config = dict(
    n_kv_head=6,
    vocab_size=8396,
    attn_scale=0.0884,
    init='normal',
    grad_clip=2.0,
    warmup_steps=200,
    decay_fraction=0.323,
    final_lr_fraction=0.02,
)
MLP neurons of a small language model. Each row is named by its layer, matrix (up: input weights) and neuron, and shows model dimensions 64-159. Each number is 200 + 40 x the weight over its row's rms, rounded and kept within 0 to 999.
After each neuron's rows, "fires on" lists the tokens most often at its 100 highest values on Wikipedia text that the model never trained on. A number after a token or word is its count.

L2.up542,181,161,268,159,242,197,179,207,203,161,282,184,143,211,175,200,221,170,151,219,228,196,219,153,245,184,203,190,300,187,234,115,211,164,174,214,237,278,247,252,237,167,259,134,218,253,201,197,221,122,173,199,214,199,246,180,215,122,232,205,184,218,142,127,184,192,287,189,218,259,224,236,189,116,241,255,313,181,230,236,205,190,206,195,159,177,218,272,158,229,163,186,192,262,148,188
fires on: ", " 18, "our" 14, " President" 5, " and " 5, " their" 5, "ou" 4

L2.up1655,150,183,220,181,204,187,253,201,148,243,179,175,146,210,187,250,232,285,185,177,280,221,217,198,215,179,282,251,207,189,162,184,236,186,210,214,172,129,160,205,221,241,181,263,240,184,187,241,183,152,136,209,232,221,201,232,130,214,155,179,180,168,96,235,219,141,104,161,194,245,231,169,192,186,247,198,277,275,206,162,181,230,213,208,255,229,185,184,137,211,209,179,182,186,156,263
fires on: " of" 31, " of the" 9, " number of" 6, " of R" 5, "100" 5, " of C" 5

L2.up2526,206,161,228,151,223,159,157,271,171,203,257,225,235,195,187,174,126,127,256,224,173,163,182,245,225,196,216,221,275,149,243,174,204,150,218,191,138,201,208,248,167,240,244,269,204,172,153,216,217,264,213,128,258,142,215,230,239,136,229,267,210,200,165,237,105,153,204,139,181,237,167,262,203,221,221,177,222,202,190,208,168,229,150,159,169,274,199,201,141,211,206,225,156,207,301,212
fires on: "\n" 44, "|" 9, ";" 8, " | N" 4, "| Team" 4

L2.up940,200,210,217,146,284,127,146,166,230,216,135,177,181,201,159,179,166,170,205,162,157,266,203,195,154,282,250,174,140,222,243,183,208,231,221,149,294,241,182,209,154,163,197,149,214,246,174,167,195,265,192,206,140,173,223,182,264,252,238,192,236,244,196,189,197,164,230,186,213,210,215,163,212,234,212,195,235,169,237,181,186,247,179,205,179,165,174,229,259,176,256,149,180,211,223,226
fires on: "ab" 12, " te" 11, "ous" 11, "ant" 9, "ual" 4, "qu" 4

L2.up1188,196,124,228,202,170,181,243,236,228,197,242,274,130,229,179,214,192,171,229,250,126,175,238,215,191,204,187,138,167,113,137,144,219,255,244,188,186,248,117,200,204,260,221,216,256,233,223,185,219,197,235,191,225,180,174,202,159,221,253,295,284,237,193,227,227,232,198,178,171,149,187,192,174,184,219,217,235,234,202,247,141,214,247,202,229,172,232,210,252,243,228,191,153,221,133,173
fires on: "A" 31, "my" 15, " the" 7, "ous" 5, " a" 4, " \"A" 4

L2.up2257,242,218,166,133,150,266,248,148,125,188,232,186,284,158,214,167,250,240,213,180,206,252,154,123,191,185,157,188,243,193,187,220,224,233,172,218,198,162,226,216,264,175,205,201,194,230,202,206,232,180,160,108,222,167,198,235,215,193,218,100,196,208,136,165,201,197,198,196,191,257,179,263,176,202,220,234,291,183,165,192,108,190,157,159,208,236,251,254,263,275,192,241,213,183,179,136
fires on: ", " 50, "\n" 8, " " 4

L2.up1696,117,193,260,218,222,217,186,239,210,171,206,160,187,201,224,142,247,173,199,197,174,209,150,164,157,74,206,241,210,244,215,147,143,240,187,186,212,225,317,172,105,140,167,210,281,201,178,208,160,175,193,189,224,154,200,117,192,149,278,185,198,197,236,251,320,256,260,189,267,232,197,256,155,181,245,165,153,200,185,215,314,255,168,233,216,254,246,185,218,229,272,150,185,177,162,220
fires on: "ang" 39, " learn" 8, " present" 8, " spread" 7, "eat" 4

L2.up2049,229,172,150,180,172,181,254,243,217,214,145,205,191,249,271,200,217,137,155,271,214,191,190,239,151,239,252,255,164,251,242,213,184,215,185,119,165,204,219,184,217,224,175,153,205,273,105,262,232,147,266,200,132,246,211,203,144,217,166,220,171,243,167,267,162,209,165,183,154,161,186,189,190,193,206,227,139,219,149,196,156,165,118,209,229,223,265,180,182,255,218,144,216,258,193,183
fires on: " to" 22, " to " 11, "n" 11, "." 9, "-m" 5, " until" 4

L2.up2599,277,200,155,129,187,220,99,194,224,117,184,192,202,194,215,184,252,162,217,193,226,159,124,144,127,223,73,207,162,190,176,147,204,206,171,255,121,234,178,232,205,213,183,273,225,247,185,183,162,190,279,172,194,182,162,138,298,165,222,238,231,194,234,207,196,235,202,153,225,219,144,219,226,304,197,235,216,189,156,240,231,190,215,128,166,262,202,266,292,190,233,263,238,199,196,217
fires on: "\n" 78, ");" 5, ")." 4

L2.up1618,193,201,142,201,185,189,254,191,252,159,295,182,134,199,189,200,198,179,277,152,187,219,163,225,253,208,198,167,178,193,181,191,284,148,201,244,219,224,172,220,84,186,123,209,192,248,283,143,88,154,157,190,226,197,208,182,236,215,184,244,188,203,205,216,235,187,129,179,210,198,251,221,158,246,191,214,198,213,203,170,191,198,214,179,178,147,160,238,227,200,233,182,250,132,163,215
fires on: "ir" 18, "St" 15, " Sant" 10, " Santa" 7, " St." 7

L2.up868,191,90,171,143,211,174,150,192,225,241,192,248,171,162,222,254,166,209,219,218,182,226,201,221,232,214,255,233,171,175,243,246,212,250,128,238,220,292,234,155,181,223,290,199,209,206,217,143,222,200,211,226,276,190,176,204,222,207,217,224,194,201,240,236,120,185,177,130,219,199,226,167,153,215,133,229,159,269,257,110,263,223,204,212,253,175,134,188,285,207,155,226,190,264,243,210
fires on: " most" 17, "as" 14, "ú" 11, " cent" 5, " step" 5

L2.up2101,274,217,180,191,218,242,155,197,159,246,231,216,218,200,192,190,168,259,175,239,214,190,239,264,182,259,145,239,192,182,196,208,203,184,206,209,164,226,168,205,175,183,176,215,176,229,186,210,223,211,193,158,204,78,153,210,132,180,130,250,130,127,185,290,217,177,252,196,174,135,150,177,260,186,199,196,161,161,191,160,258,216,235,196,227,176,214,159,254,241,241,192,216,195,95,228
fires on: " | " 35, "|  |" 6, "isc" 5, "|" 5, " |  |" 4

L2.up1616,159,199,134,206,169,218,232,315,203,199,284,158,259,207,190,212,199,161,120,186,190,192,171,209,206,141,215,176,265,170,308,201,181,238,207,180,160,219,228,197,157,204,150,283,164,265,188,190,266,205,231,255,198,159,200,179,201,215,209,242,149,155,204,163,240,227,186,222,160,139,270,136,187,184,257,156,124,188,226,135,209,208,225,204,167,230,268,198,222,149,155,297,188,224,184,224
fires on: "all" 23, "col" 8, "iam" 7, "ady" 6, " quarter" 5, " Cal" 5

L2.up333,214,141,211,171,178,239,269,191,269,256,234,240,306,213,248,161,252,220,207,171,253,209,241,309,184,227,189,173,207,121,244,223,206,260,219,152,256,138,222,150,127,233,240,157,211,231,191,264,155,192,180,235,141,177,198,196,240,249,197,105,152,220,163,163,208,269,172,201,168,186,255,230,230,223,135,180,165,198,190,159,172,30,189,195,242,145,161,172,242,158,197,227,162,204,151,177
fires on: "iz" 29, " do" 20, "as" 15, " did" 9, " go" 4, " open" 4

L2.up38,218,181,178,124,143,167,195,187,256,228,208,246,202,253,194,119,200,209,206,171,161,173,153,150,245,165,204,193,280,284,156,125,79,197,170,176,235,147,259,175,187,199,195,187,245,202,195,230,177,173,167,260,253,226,90,192,198,237,262,226,107,163,195,209,272,141,214,241,194,207,203,195,173,193,230,177,117,242,175,144,186,170,188,236,242,256,204,183,222,190,135,199,206,276,203,120
fires on: "ud" 48, " dep" 24, "aid" 6, " Dep" 5

L2.up583,245,136,277,257,141,145,211,149,243,194,182,149,204,181,257,191,205,211,167,232,135,178,232,249,134,198,194,170,243,179,264,189,293,183,239,181,190,223,145,285,186,154,289,253,254,153,287,191,148,188,172,210,233,223,196,212,231,199,270,243,160,249,188,152,166,170,229,114,193,230,214,252,189,173,205,137,216,163,248,198,180,223,254,162,184,234,248,223,189,249,243,177,179,200,216,210
fires on: "," 35, ", " 17, "." 13, ", and" 10

L2.up573,314,190,167,146,230,251,279,233,147,169,162,239,200,202,175,228,165,200,150,209,252,162,157,311,168,207,228,235,222,189,232,133,244,221,222,137,100,223,239,168,204,205,124,197,153,250,156,224,182,204,162,251,214,173,197,199,150,220,215,183,303,236,229,194,248,255,228,252,192,232,288,209,242,200,182,180,215,193,210,158,205,223,201,261,231,195,203,175,179,169,189,202,157,235,138,124
fires on: ":" 24, "," 15, "th" 9, ", " 9, " | " 7, " and " 5

L2.up2131,211,188,146,258,96,215,123,250,174,177,175,139,217,230,202,184,226,213,207,134,255,214,142,204,260,141,254,225,185,160,161,134,202,175,195,166,179,191,165,222,179,227,204,246,221,199,174,248,243,213,218,187,309,187,235,113,250,194,283,293,238,196,180,248,241,187,149,163,216,242,216,167,196,225,220,226,206,178,140,218,251,238,242,163,229,194,217,260,203,162,143,226,182,170,186,196
fires on: "\n" 94, "|---|---|---|---" 5

L2.up1820,242,199,142,243,221,232,246,233,236,171,201,224,163,173,272,203,199,161,232,231,151,212,223,214,229,120,147,159,258,167,128,179,261,236,200,155,259,294,206,184,134,248,186,237,127,203,163,231,145,286,213,258,215,204,231,193,172,225,224,219,231,189,182,183,163,199,166,151,226,113,136,187,182,207,229,185,218,287,156,206,252,205,125,290,238,213,217,229,149,218,264,233,210,201,189,241
fires on: "y" 21, "ent" 14, "ig" 7, " im" 7, "est" 5

L2.up2521,221,277,226,175,182,131,196,188,229,173,185,146,175,140,222,216,233,184,176,227,179,230,236,185,163,142,219,171,221,234,245,160,224,205,244,225,186,177,196,191,226,284,156,170,230,245,157,206,211,197,298,228,207,197,217,234,202,207,181,143,182,205,164,208,125,270,178,224,277,223,251,158,193,203,229,179,201,174,272,208,212,188,238,200,282,176,217,166,149,151,121,183,212,151,168,231
fires on: "1" 34, "2" 31

L2.up2146,200,262,144,220,252,187,215,163,232,202,198,252,146,202,229,234,168,222,216,155,205,202,190,207,254,294,201,227,225,119,228,242,195,269,147,191,177,221,187,255,143,230,149,259,178,218,216,192,220,225,169,236,263,260,177,235,179,219,207,232,197,196,191,167,226,196,258,100,202,151,226,191,206,243,246,181,198,229,259,164,155,146,145,198,172,236,244,193,193,226,241,248,225,181,187,193
fires on: "ag" 17, " Col" 15, " col" 12, "ol" 6, "ul" 5

L2.up1345,143,199,270,119,180,190,156,138,174,147,189,197,193,259,251,182,206,256,281,200,232,220,132,140,235,148,196,205,213,182,115,229,193,238,223,191,165,177,206,161,158,216,188,181,213,243,218,214,200,241,178,250,250,205,190,237,163,185,222,210,169,142,197,259,241,186,191,221,122,223,227,215,194,235,166,188,167,268,209,208,194,192,176,155,161,251,216,160,209,217,176,227,194,225,205,166
fires on: " of" 31, " University of" 14, " at the University of" 10, "," 10

L2.up1701,132,223,177,162,179,197,291,233,235,180,214,282,220,258,219,220,254,190,177,169,226,247,160,214,269,134,204,260,206,172,182,177,202,111,187,242,227,202,191,174,140,219,193,245,159,234,199,237,157,207,341,251,131,169,197,197,233,204,179,200,130,185,138,222,244,214,223,185,229,244,189,201,192,170,207,232,194,243,128,175,191,232,112,225,240,86,205,211,187,190,188,224,216,161,158,156
fires on: " ex" 32, " rel" 19, " qu" 17, " oppos" 6, " Qu" 6, " defin" 5

L2.up1093,163,262,165,183,195,192,224,195,204,258,240,235,182,150,269,269,228,166,215,191,160,310,142,164,170,203,156,218,207,218,150,191,215,225,213,203,211,194,187,148,176,236,212,207,196,191,264,171,213,225,221,119,193,273,194,269,203,288,207,181,252,221,178,266,228,127,170,183,206,191,192,231,172,205,230,143,225,189,206,225,101,218,200,151,316,167,196,194,276,191,265,195,254,230,247,206
fires on: "ed" 43, " med" 15, " Med" 11, " Cent" 5, "ent" 4, " elect" 4

L2.up1479,303,194,261,205,237,194,255,179,181,183,163,164,254,199,251,151,229,160,257,223,190,168,184,210,139,237,184,225,255,170,221,212,223,201,191,141,212,238,245,226,206,223,214,234,188,190,223,210,189,177,172,192,166,181,194,210,221,235,256,205,302,144,231,261,213,122,178,189,284,174,283,267,135,231,228,251,164,179,241,143,167,200,235,247,208,249,231,203,184,201,201,170,192,183,182,177
fires on: "." 52, ":" 14, " and " 7, "," 7, " × " 6

L2.up466,196,220,148,181,118,161,148,237,278,165,243,169,218,168,235,189,214,198,167,193,215,180,298,296,206,135,232,178,122,223,234,228,185,188,165,189,177,194,152,234,306,238,242,200,151,219,189,224,255,227,188,242,214,96,233,108,203,205,189,269,186,205,190,250,182,258,208,203,279,168,141,212,181,183,212,177,220,196,239,233,200,150,201,240,217,285,113,218,216,175,196,231,176,199,282,159
fires on: " J" 35, "- J" 14, ", J" 13, " | J" 11, " (J" 6, "J" 6

L2.up1091,263,172,169,286,192,182,178,204,147,228,242,127,248,225,217,256,207,199,145,262,288,213,252,220,130,189,274,155,149,280,222,210,220,158,189,277,185,125,203,183,234,269,217,159,232,267,246,190,228,151,202,220,219,231,211,195,202,139,261,185,231,228,170,266,243,189,133,253,148,200,218,198,187,256,243,210,109,171,124,182,149,234,140,268,194,180,158,186,204,283,132,260,313,168,218,169
fires on: "n" 40, "ans" 18, " men" 4

L2.up2305,137,200,204,176,189,182,176,189,204,228,262,173,251,203,96,234,219,127,168,249,168,253,222,205,143,178,166,196,193,197,201,138,208,174,126,259,170,127,233,258,156,201,163,208,237,201,167,238,198,233,206,230,208,216,171,221,144,240,309,217,266,135,206,158,222,197,213,183,274,208,198,188,262,180,165,144,163,238,241,149,229,279,232,273,198,118,238,175,105,193,310,276,171,170,176,229
fires on: "ord" 18, "er" 14, "uc" 7, "oup" 7, "or" 6

L2.up292,218,225,167,136,158,185,233,170,154,221,177,264,230,105,186,260,193,257,250,202,126,260,214,168,194,238,142,295,181,188,183,262,224,184,202,221,154,225,175,242,186,255,215,187,192,211,146,198,183,116,237,193,121,203,255,200,232,266,122,179,267,217,173,172,185,178,184,250,267,188,177,220,178,250,187,217,231,257,221,208,175,153,262,195,191,232,205,190,190,195,263,164,218,204,262,203
fires on: "8" 28, "ce" 23, "j" 6, "ig" 4

L2.up187,171,139,223,269,181,185,230,253,214,210,207,187,196,196,193,264,226,238,220,227,127,118,134,312,241,210,123,173,278,211,190,243,177,226,215,167,175,202,198,150,228,245,228,207,231,236,176,182,211,277,103,157,179,174,144,177,257,171,219,193,258,155,141,258,183,260,255,211,182,218,199,170,247,142,232,273,261,241,185,281,225,183,171,178,247,196,201,171,247,253,234,189,182,203,211,196
fires on: ":" 22, "-" 18, " " 15, "s " 4, ": " 4, "/" 4

L2.up1434,280,208,229,179,173,238,201,146,248,192,215,203,217,272,203,215,179,196,208,251,194,128,197,192,172,206,113,120,239,211,308,193,162,176,197,194,222,225,206,167,214,261,195,153,176,218,210,202,161,200,174,252,215,237,208,237,258,262,217,273,174,155,159,162,194,250,196,223,131,137,215,219,171,175,235,233,182,234,200,149,145,118,244,207,174,149,205,235,237,181,186,243,165,178,202,141
fires on: " com" 15, " dep" 15, "aph" 11, " dist" 8, " Dep" 7

L2.up358,224,265,183,171,186,215,205,176,179,171,244,207,290,182,181,121,199,176,213,256,165,168,166,219,98,215,225,163,224,179,274,243,275,269,206,171,207,294,223,155,132,167,209,234,156,269,189,184,221,181,154,187,124,207,185,211,232,205,154,183,175,250,219,211,266,201,254,231,166,199,213,186,268,167,230,141,180,150,165,227,169,193,271,200,166,162,186,165,204,195,159,193,245,182,185,224
fires on: "-" 16, " second" 14, " solo" 8, "=" 7, " =" 6, " represent" 6

L2.up2163,178,172,139,231,166,190,240,130,230,184,184,139,188,260,218,273,227,152,255,182,151,194,156,199,161,188,229,203,208,221,204,155,239,158,235,183,101,250,159,128,137,222,185,186,296,194,178,224,103,189,217,185,128,234,199,216,224,210,203,200,261,171,189,220,169,189,161,168,241,216,180,174,168,261,223,213,224,245,269,171,218,226,157,201,208,147,185,203,243,195,161,153,196,150,184,152
fires on: "1" 44, " in " 17, " late " 6, " September " 6, "2" 4

L2.up2475,189,219,206,173,218,185,255,218,206,177,188,222,150,260,239,232,250,215,172,214,183,210,214,241,212,164,165,164,240,196,195,200,225,198,188,235,206,120,196,131,121,197,204,146,151,173,248,240,197,181,296,148,234,217,134,223,212,218,255,130,185,274,204,230,103,203,214,233,217,176,234,194,156,94,264,134,177,117,199,193,223,154,249,206,240,198,135,193,221,140,189,164,252,257,197,220
fires on: "1" 40, "2" 16, " app" 6, "ipp" 5, " | Pld" 5

L2.up1951,153,270,139,171,246,130,201,256,216,240,179,202,284,233,146,174,231,187,165,176,210,202,243,195,233,213,222,178,239,149,221,217,202,219,266,237,254,149,172,265,255,213,241,194,198,186,195,243,214,190,213,195,157,96,175,219,244,242,227,190,157,205,221,265,164,208,152,109,222,235,235,186,171,255,271,203,195,165,180,206,203,212,189,172,204,197,237,163,134,262,240,168,168,196,200,157
fires on: "\n" 34, "-" 11, "oreign" 4, " and" 4

L2.up1027,248,215,147,209,242,258,174,209,206,188,187,90,239,232,220,202,201,218,206,213,201,207,181,155,205,227,238,144,144,237,133,260,222,232,208,201,233,235,219,242,194,214,251,206,203,244,175,179,225,248,138,167,178,207,173,200,248,199,150,207,234,195,189,194,234,167,189,182,247,259,108,120,245,179,261,245,178,201,160,267,164,301,200,178,209,179,229,205,217,269,244,221,181,176,208,254
fires on: "ra" 16, "red" 14, " Pet" 7, "ed" 7, " Fred" 5, "f" 4

L2.up591,238,216,222,162,121,155,255,148,132,230,218,181,188,198,172,247,219,208,211,210,190,223,275,264,224,182,201,149,184,168,194,98,80,127,152,182,187,165,178,195,245,197,201,223,210,217,193,225,202,191,202,184,200,198,199,241,200,129,190,188,166,142,207,207,187,225,185,99,291,169,163,184,199,244,220,269,248,194,150,189,181,186,162,225,178,235,189,228,172,262,195,186,183,162,235,297
fires on: "at" 66, " Cat" 7, " Holly" 4, "f" 4

L2.up2396,189,186,206,219,201,116,150,227,249,196,198,236,146,224,152,236,250,214,146,199,254,152,245,189,173,225,202,272,203,159,239,149,235,165,218,335,203,125,145,94,218,227,161,190,175,199,151,196,225,164,288,252,184,151,164,240,185,225,250,171,250,184,194,135,194,140,207,263,150,204,215,220,204,166,159,212,207,210,167,211,134,237,202,152,251,165,200,139,221,159,171,233,103,234,134,212
fires on: " qu" 18, "qu" 13, " Qu" 12, "se" 12, " Ma" 7, " du" 6

L2.up186,195,273,171,222,186,212,155,206,215,210,206,199,240,139,170,165,207,215,211,191,195,185,92,235,196,220,137,228,168,194,211,219,251,280,253,214,240,135,128,212,210,186,195,197,221,224,191,236,88,91,189,181,228,164,184,225,214,187,161,184,162,201,221,181,249,255,227,225,200,277,202,211,255,246,268,220,165,225,175,219,158,141,177,188,137,155,228,171,199,240,162,228,173,234,196,212
fires on: "\n" 93

L2.up433,204,202,228,167,135,246,184,210,230,157,256,211,187,186,223,145,206,185,196,276,201,203,212,193,219,230,156,229,189,179,180,198,183,160,160,177,152,221,257,218,231,163,210,260,226,149,258,218,136,114,158,133,234,237,209,195,217,231,251,180,241,140,205,150,163,204,184,187,199,180,141,238,178,161,241,226,217,176,235,174,202,135,236,327,180,220,211,224,199,194,191,144,138,231,220,174
fires on: "–" 38, " / " 8, " particip" 4

L2.up192,241,142,199,140,270,173,262,210,220,226,181,200,198,227,210,198,186,226,189,48,119,225,156,214,166,152,160,229,220,173,245,209,217,190,166,155,224,210,223,178,220,204,148,209,203,305,147,180,159,258,191,244,199,280,158,223,203,217,200,155,101,215,183,130,151,283,190,181,167,223,254,207,198,247,244,200,155,167,226,165,165,166,189,230,229,190,193,160,204,181,214,214,166,66,276,191
fires on: " ex" 25, "ax" 12, "ex" 10, "ock" 7, " Ex" 6

L2.up2052,202,263,221,155,196,203,274,202,216,203,180,312,157,243,155,124,220,207,291,156,155,340,191,148,193,142,172,236,187,258,192,163,204,207,209,212,180,177,273,264,158,163,243,203,154,234,194,173,244,167,273,189,260,144,207,169,230,210,215,89,225,233,245,108,293,151,197,153,203,205,179,299,197,199,147,277,228,229,192,277,230,189,187,249,254,174,162,49,200,244,203,244,164,265,159,181
fires on: "he" 46, " He" 23, " he" 16, ", he" 6

L2.up2618,103,212,226,170,164,188,189,122,149,197,214,249,256,168,285,186,215,151,232,204,213,186,198,271,235,214,114,179,264,234,174,72,231,245,243,206,143,237,126,160,179,243,175,186,223,194,210,202,164,194,163,168,194,178,237,247,254,210,264,113,192,160,232,233,198,179,186,278,181,194,143,212,143,142,162,178,178,197,183,210,186,212,288,193,229,207,234,209,253,216,158,152,198,214,194,228
fires on: "es" 19, "ir" 11, "ired" 10, "ark" 7, " media" 4, "ire" 4

L2.up957,180,157,190,130,238,163,247,225,222,245,202,172,227,200,234,194,166,221,172,303,258,180,144,165,210,226,174,174,252,244,221,229,229,190,196,184,171,194,162,170,206,162,248,194,238,213,202,192,217,218,157,170,222,290,199,251,271,144,228,206,213,169,185,186,161,236,173,211,217,216,122,216,225,121,202,240,264,237,190,189,188,172,168,227,263,141,196,224,264,263,252,192,161,208,201,200
fires on: " as" 23, " / " 14, "'," 9, " also" 4

L2.up1254,246,196,180,207,264,252,216,185,165,233,183,303,195,292,187,170,255,227,164,169,165,162,171,138,157,149,270,212,224,248,214,101,227,217,177,138,192,166,104,153,246,227,215,205,303,244,208,159,168,234,225,190,169,128,240,185,204,192,161,204,219,199,152,179,162,231,199,198,203,226,261,239,259,236,173,177,181,223,149,233,194,211,173,231,275,165,289,248,184,190,246,251,199,109,119,192
fires on: "au" 13, " comm" 12, " con" 11, "her" 9, "enn" 8

L2.up143,203,209,246,230,239,239,241,179,162,184,237,228,237,234,186,221,145,241,121,149,198,232,183,227,244,263,188,210,170,197,165,211,327,208,175,258,175,176,242,164,160,259,193,212,207,209,253,169,198,230,227,210,218,194,230,176,214,186,220,174,249,235,226,158,179,143,266,201,202,134,160,184,186,161,240,209,229,197,203,214,236,167,186,325,162,214,192,240,185,133,223,176,196,220,155,182
fires on: " com" 26, " go" 12, " came" 10, " went" 7, " pass" 4

L2.up659,206,159,244,140,147,179,148,150,223,245,218,182,264,166,92,208,208,293,186,165,194,177,214,159,145,159,183,216,188,246,264,209,201,136,168,188,193,263,146,209,157,199,219,216,191,180,194,286,184,215,266,142,179,228,214,217,164,259,128,262,245,209,235,113,107,217,185,190,225,169,231,181,223,188,187,230,179,219,233,284,225,194,204,248,162,208,204,239,107,102,210,179,154,181,169,226
fires on: "of" 11, " For" 11, "for" 9, " that" 9, " for" 6, " By" 5

L2.up2273,170,226,204,145,255,92,217,167,186,209,202,215,232,152,272,235,188,188,276,141,196,210,155,127,237,242,176,186,120,188,245,176,193,196,263,142,132,125,152,213,192,243,182,144,207,221,118,220,190,240,223,165,203,182,135,194,242,226,221,256,202,153,193,169,186,155,188,220,133,186,209,212,198,253,214,198,177,204,190,172,154,136,182,214,256,189,244,242,210,204,185,195,181,200,155,257
fires on: "m" 22, "ax" 21, " key" 8, " dem" 7, "iber" 4, "lect" 4

L2.up2256,189,181,197,228,155,199,245,178,160,219,245,87,170,221,154,211,221,257,152,209,175,98,219,224,174,176,168,214,237,134,189,139,212,112,264,156,190,158,125,204,242,190,238,192,196,149,240,197,133,201,198,244,184,244,254,242,251,203,214,176,154,224,230,188,205,193,205,221,124,156,178,227,181,189,157,296,239,281,207,192,137,146,241,167,256,147,242,188,147,110,212,210,221,184,119,230
fires on: " more" 28, "ark" 13, "light" 9, "ion" 9

L2.up988,170,281,155,190,202,221,137,205,291,239,238,181,197,219,168,132,155,193,192,204,148,184,222,199,240,198,234,202,183,243,127,128,248,223,160,260,184,206,195,212,250,235,155,221,186,205,248,241,143,236,171,195,186,195,182,225,194,243,209,176,195,200,226,144,203,126,255,257,212,202,184,191,163,172,201,201,222,216,211,253,199,190,257,210,213,174,174,226,285,204,216,188,170,238,147,226
fires on: "a (" 16, "a K" 12, " human" 12, " non-" 7, " '" 7, "i K" 6

L2.up34,190,197,230,145,188,227,228,202,191,176,185,160,154,201,147,198,173,177,170,278,248,134,257,198,236,208,180,185,240,177,185,209,106,186,185,210,179,225,208,235,207,178,260,268,293,287,323,79,274,218,161,261,142,184,136,125,185,197,198,135,205,206,208,220,204,151,212,164,194,192,207,252,159,219,236,213,190,186,198,213,185,217,207,166,131,190,171,144,232,148,259,251,196,220,198,237
fires on: "ort" 17, " long" 10, "ay" 10, " short" 9, " Short" 9, " soon" 6

L2.up189,208,158,230,176,159,180,184,164,230,204,180,257,214,198,181,199,249,171,225,201,214,210,180,241,174,172,227,270,112,206,250,235,188,172,250,239,282,252,143,194,186,227,205,225,243,161,188,175,196,162,173,165,177,206,274,277,212,250,183,229,187,238,197,219,243,186,158,266,213,174,146,158,265,217,160,154,252,202,134,224,242,194,218,121,206,176,139,164,190,162,199,209,133,209,179,200
fires on: " Gr" 20, " gr" 12, "=" 10, " Cl" 9, "gr" 8, " for" 8

L2.up1264,157,137,162,196,223,207,203,181,198,246,191,164,284,189,179,222,220,201,201,256,99,199,213,233,218,155,205,204,213,191,204,155,251,182,229,179,147,269,166,164,211,212,238,190,239,280,160,175,233,251,150,209,188,263,164,220,241,221,268,233,207,210,170,186,175,261,210,139,189,171,203,200,188,233,267,206,139,211,214,207,290,252,225,174,221,90,240,223,173,128,247,221,255,213,189,239
fires on: "le" 30, "he" 17, "ze" 14, "re" 11, "che" 7, "end" 5

L2.up2343,161,262,157,235,225,121,216,234,252,191,236,141,180,254,156,163,202,174,152,141,215,156,230,122,218,160,153,198,237,161,222,94,294,223,256,203,219,255,201,203,293,186,290,145,161,235,238,264,209,264,172,210,232,210,205,205,142,190,188,249,213,171,195,205,165,231,275,252,178,171,221,236,178,206,218,257,256,147,259,227,191,224,205,226,237,225,207,239,237,191,193,242,199,220,115,217
fires on: ", but" 43, " but" 13, " However," 13, " circ" 7, " However" 6, "ation" 6

L2.up497,194,186,234,212,186,200,280,268,271,262,215,167,192,204,222,165,169,209,220,237,148,196,196,221,161,196,315,160,91,225,168,162,206,160,192,217,115,176,203,267,205,215,208,257,251,214,246,218,228,198,212,221,159,184,158,230,220,215,217,193,170,217,210,199,152,281,145,164,191,131,205,211,260,193,244,238,209,247,209,179,170,178,175,196,190,247,173,132,148,169,205,266,189,181,195,197
fires on: " K" 37, " | K" 13, ": K" 8, " including" 4, "- Website:" 4

L2.up1989,209,198,179,164,229,241,223,183,270,268,187,182,202,180,233,209,116,101,215,175,144,150,237,169,118,190,193,250,267,213,181,224,131,218,287,178,212,236,189,178,189,223,272,166,239,234,168,209,151,215,150,189,177,235,202,220,209,219,185,189,195,274,238,245,238,171,139,164,210,203,209,240,245,192,276,260,192,153,240,235,182,232,189,199,239,153,149,167,221,183,281,189,189,187,138,240
fires on: "ous" 15, "che" 12, "e" 9, "ied" 6, "he" 6, "we" 5

L2.up1911,223,196,175,252,193,220,204,268,137,131,202,205,189,233,199,197,181,197,212,208,240,151,126,169,157,149,305,205,258,220,246,159,173,154,208,257,219,209,174,185,137,200,144,171,194,229,238,189,226,233,232,222,210,138,246,131,265,220,185,238,198,195,194,177,208,192,169,243,214,198,232,191,245,194,278,268,190,168,157,199,238,202,155,170,176,208,220,170,184,173,227,310,211,171,144,219
fires on: "| " 48, "\n" 13, "\n\n" 10, " In " 5

L2.up2331,182,180,173,190,220,190,227,228,196,221,173,120,222,193,156,171,167,220,169,267,135,161,157,173,248,211,181,131,222,174,180,236,186,191,212,222,239,230,213,267,160,227,238,216,251,225,191,200,210,247,251,238,229,234,183,222,216,161,247,170,158,211,136,154,190,209,182,185,126,263,233,266,180,188,213,194,153,160,213,151,251,256,114,223,260,183,150,190,242,202,229,202,193,237,193,274
fires on: "ay" 18, " am" 13, " may" 11, " May" 8, " San" 8, " soon" 6

L2.up1751,238,192,223,233,175,129,201,234,184,236,235,182,185,201,218,191,173,195,206,198,197,211,173,210,196,87,302,142,214,232,259,138,213,176,280,280,145,197,208,154,241,198,178,209,238,230,212,208,234,233,206,97,130,201,196,258,171,246,195,177,242,192,216,161,241,187,236,231,190,200,161,229,153,231,260,210,192,194,213,196,168,189,212,165,259,215,241,146,252,244,211,279,253,217,174,168
fires on: "re" 19, "ing" 11, "ate" 8, "es" 6, "ord" 5, "ee" 5